python train.py --d_mlp=384 --positions="rope" --qk_norm=false --bias="none" --parallel_block=false --init_std_o=0.0 --schedule="wsd" --final_lr_fraction=0.0 --doc_mask=true --dataset="wikipedia_en"
MLP neurons of a small language model. Each row is named by its layer, matrix (gate and up: input weights) and neuron, and shows model dimensions 96-191. Each number is 128 + 32 x the weight over its row's rms, rounded and kept within 0 to 255. Numbers have three digits each. A neuron's up and down rows have the sign that makes its largest values positive.
After each neuron's rows, "fires on" lists the tokens most often at its 100 highest values on Wikipedia text that the model never trained on.

L4.gate26:190112178090180131125163098114142089141132078087089138201092184102182154116163140127136131132140119113100080189150112170093092187054164120152149172149102125119076172142145090129149104161067141132133145128149099134138147080142237123128130134174100185154131116167151091136155080159153152160
L4.up26:134099152084187179075103167083139109133121107106151155116109164112128098159126103160140105068168161106093177168203110131145113161167135102131098138150082135127130082152118134160129125089093155124122129056138058125147120137113123146092097122108159182140129153142053214109095111157127147179
fires on: "ing", "t", "im", "ard", "ec", "in"

L4.gate6:130127123091140176096122176092145152134102129094099104145159177183153113073153179123124165122135134067090149180104134111118197110136084111106101145099090091077144114138112133111167122143096151132128103129133179145095164094141153060143151146191106210125161057149169121161122134124103103151
L4.up6:149177138189113140168166114148086130151141142168120146067095083123110131153130141126089168111038142150129127172119140072146159157161124059138143109124165132064121165095076110149141109176127167172135140131135116125133156175165164166134144124135080075106141093181165088134073134124170100123
fires on: "t", "ers", "th"

L4.gate335:144125092101152126161148141123097128144169085193140163117169208137132201124176105105164099136156138125165088085103117128142133090167121111102214124110151121145125091012104106133100077133167115121092151111082144100154139098104111152132121108167181052162116147177146120180128153129141162097
L4.up335:157132141145165137136121080122069156097121112163116173138162143151136180145130132123243137115104132078147114118148125119119099146179126126171141100187140132153109128100128134172089074099140080047100168174068146146150115082124125159103120152143090105135169136136130167185144136106103127084
fires on: "l", "ew", "in", "ial", "ro", "oin"

L4.gate189:141133152162195117092126144122166119119131111146117133061165100095125112119121171126123168127076118155111152170055132080171122157144205150098082114115108034112130118114127138172122117105149151116099150172162118117109137077079146154110129110162123151103146117064163126085102141101096191083
L4.up189:129119182104132105101145165143151098136158112116112137045182127167149157122079121090147135139110138091137099130134067075159150116115103131115129117106156094095168088135194191214146115129123132146090166136083105120174154035107164136074151125128114150154184079132165147118109139131102123117
fires on: "et", "ward", "ers", "st", "ific"

L4.gate127:086130158128161115133074148119125118064124120152133091153102102138142102125186083139114124100213178071115106113128180189185141152135127119143149136170099187162093120125079149104114106145145146117089151115184095162115096120130061168086146176163092106192134161067064164093113092150170138111
L4.up127:081136098113141093099126156098226143066122155165134084074091154139104125082105148193078081133146145174123112147124122139107107130127200186150134172121114096134154139160191135128174088154130187125092144171079167109098068149202167160126100173147105116146057136117081119152161103157084087090
fires on: "-", "al", "\"", "aj", " M", " K"

L4.gate117:151073146138173172153053129061127121107134161135130100126087158083113157087138156148118174118111105123132120138135171110100169094128089159171126082170118143125142098111169107083118125057124087128148179113195155078111117167092141129125077121162145126150135108164109184160151158160148146140
L4.up117:059138118134113076132092122122158111148096141159116093219146090073115078138096103140081238122138111124114119115097115133085147099100166157126122108165119129121163087147150128156087138076118089135118174152134107109143178118056159087116088157125114162169145139130133152158189092139111113187
fires on: "ust", "ord", "b", "ad", "ib"

L4.gate288:087055140121130088128110148174123141162090167180173143152103120110153084135165070067162134148138156077160128131156093080185111178112105081185159141189105198112194123064057149148087113130126138156130111124167103108172101178193143093164097106123136125093172109133184119137127193154120176130
L4.up288:148138106110152125132116116106148152183113101140102105111136077119146137133156101119134140140140191168123145107139074058107126148119106183139082139113117131125171106171118152097137177180076141172130107139113102129124160071055070101164141179077112120119137098178087184145154122154072129139
fires on: "el", ".", "ot", "al", "et", "ord"

L4.gate11:107057144088074191147120108082070168119131177080136126085140111145154155136146118109115111156098112106130162121147175052163066071131127122138116100180110142136182131098159068141141090127140153141070097161133142093148087155128091097124151121056147125120131132203158091135139142139140145167
L4.up11:107106109130133148125081123163185116142138159091172119101091126123127151113114106136047155177099098173111144161085098069123103054144130168122185142101133111158052183103085204139127091138151153110172115169102128097105082095133116106111159073085122069153119143152158098152131113120123142158
fires on: "and", "um", "le", "ut", "ess"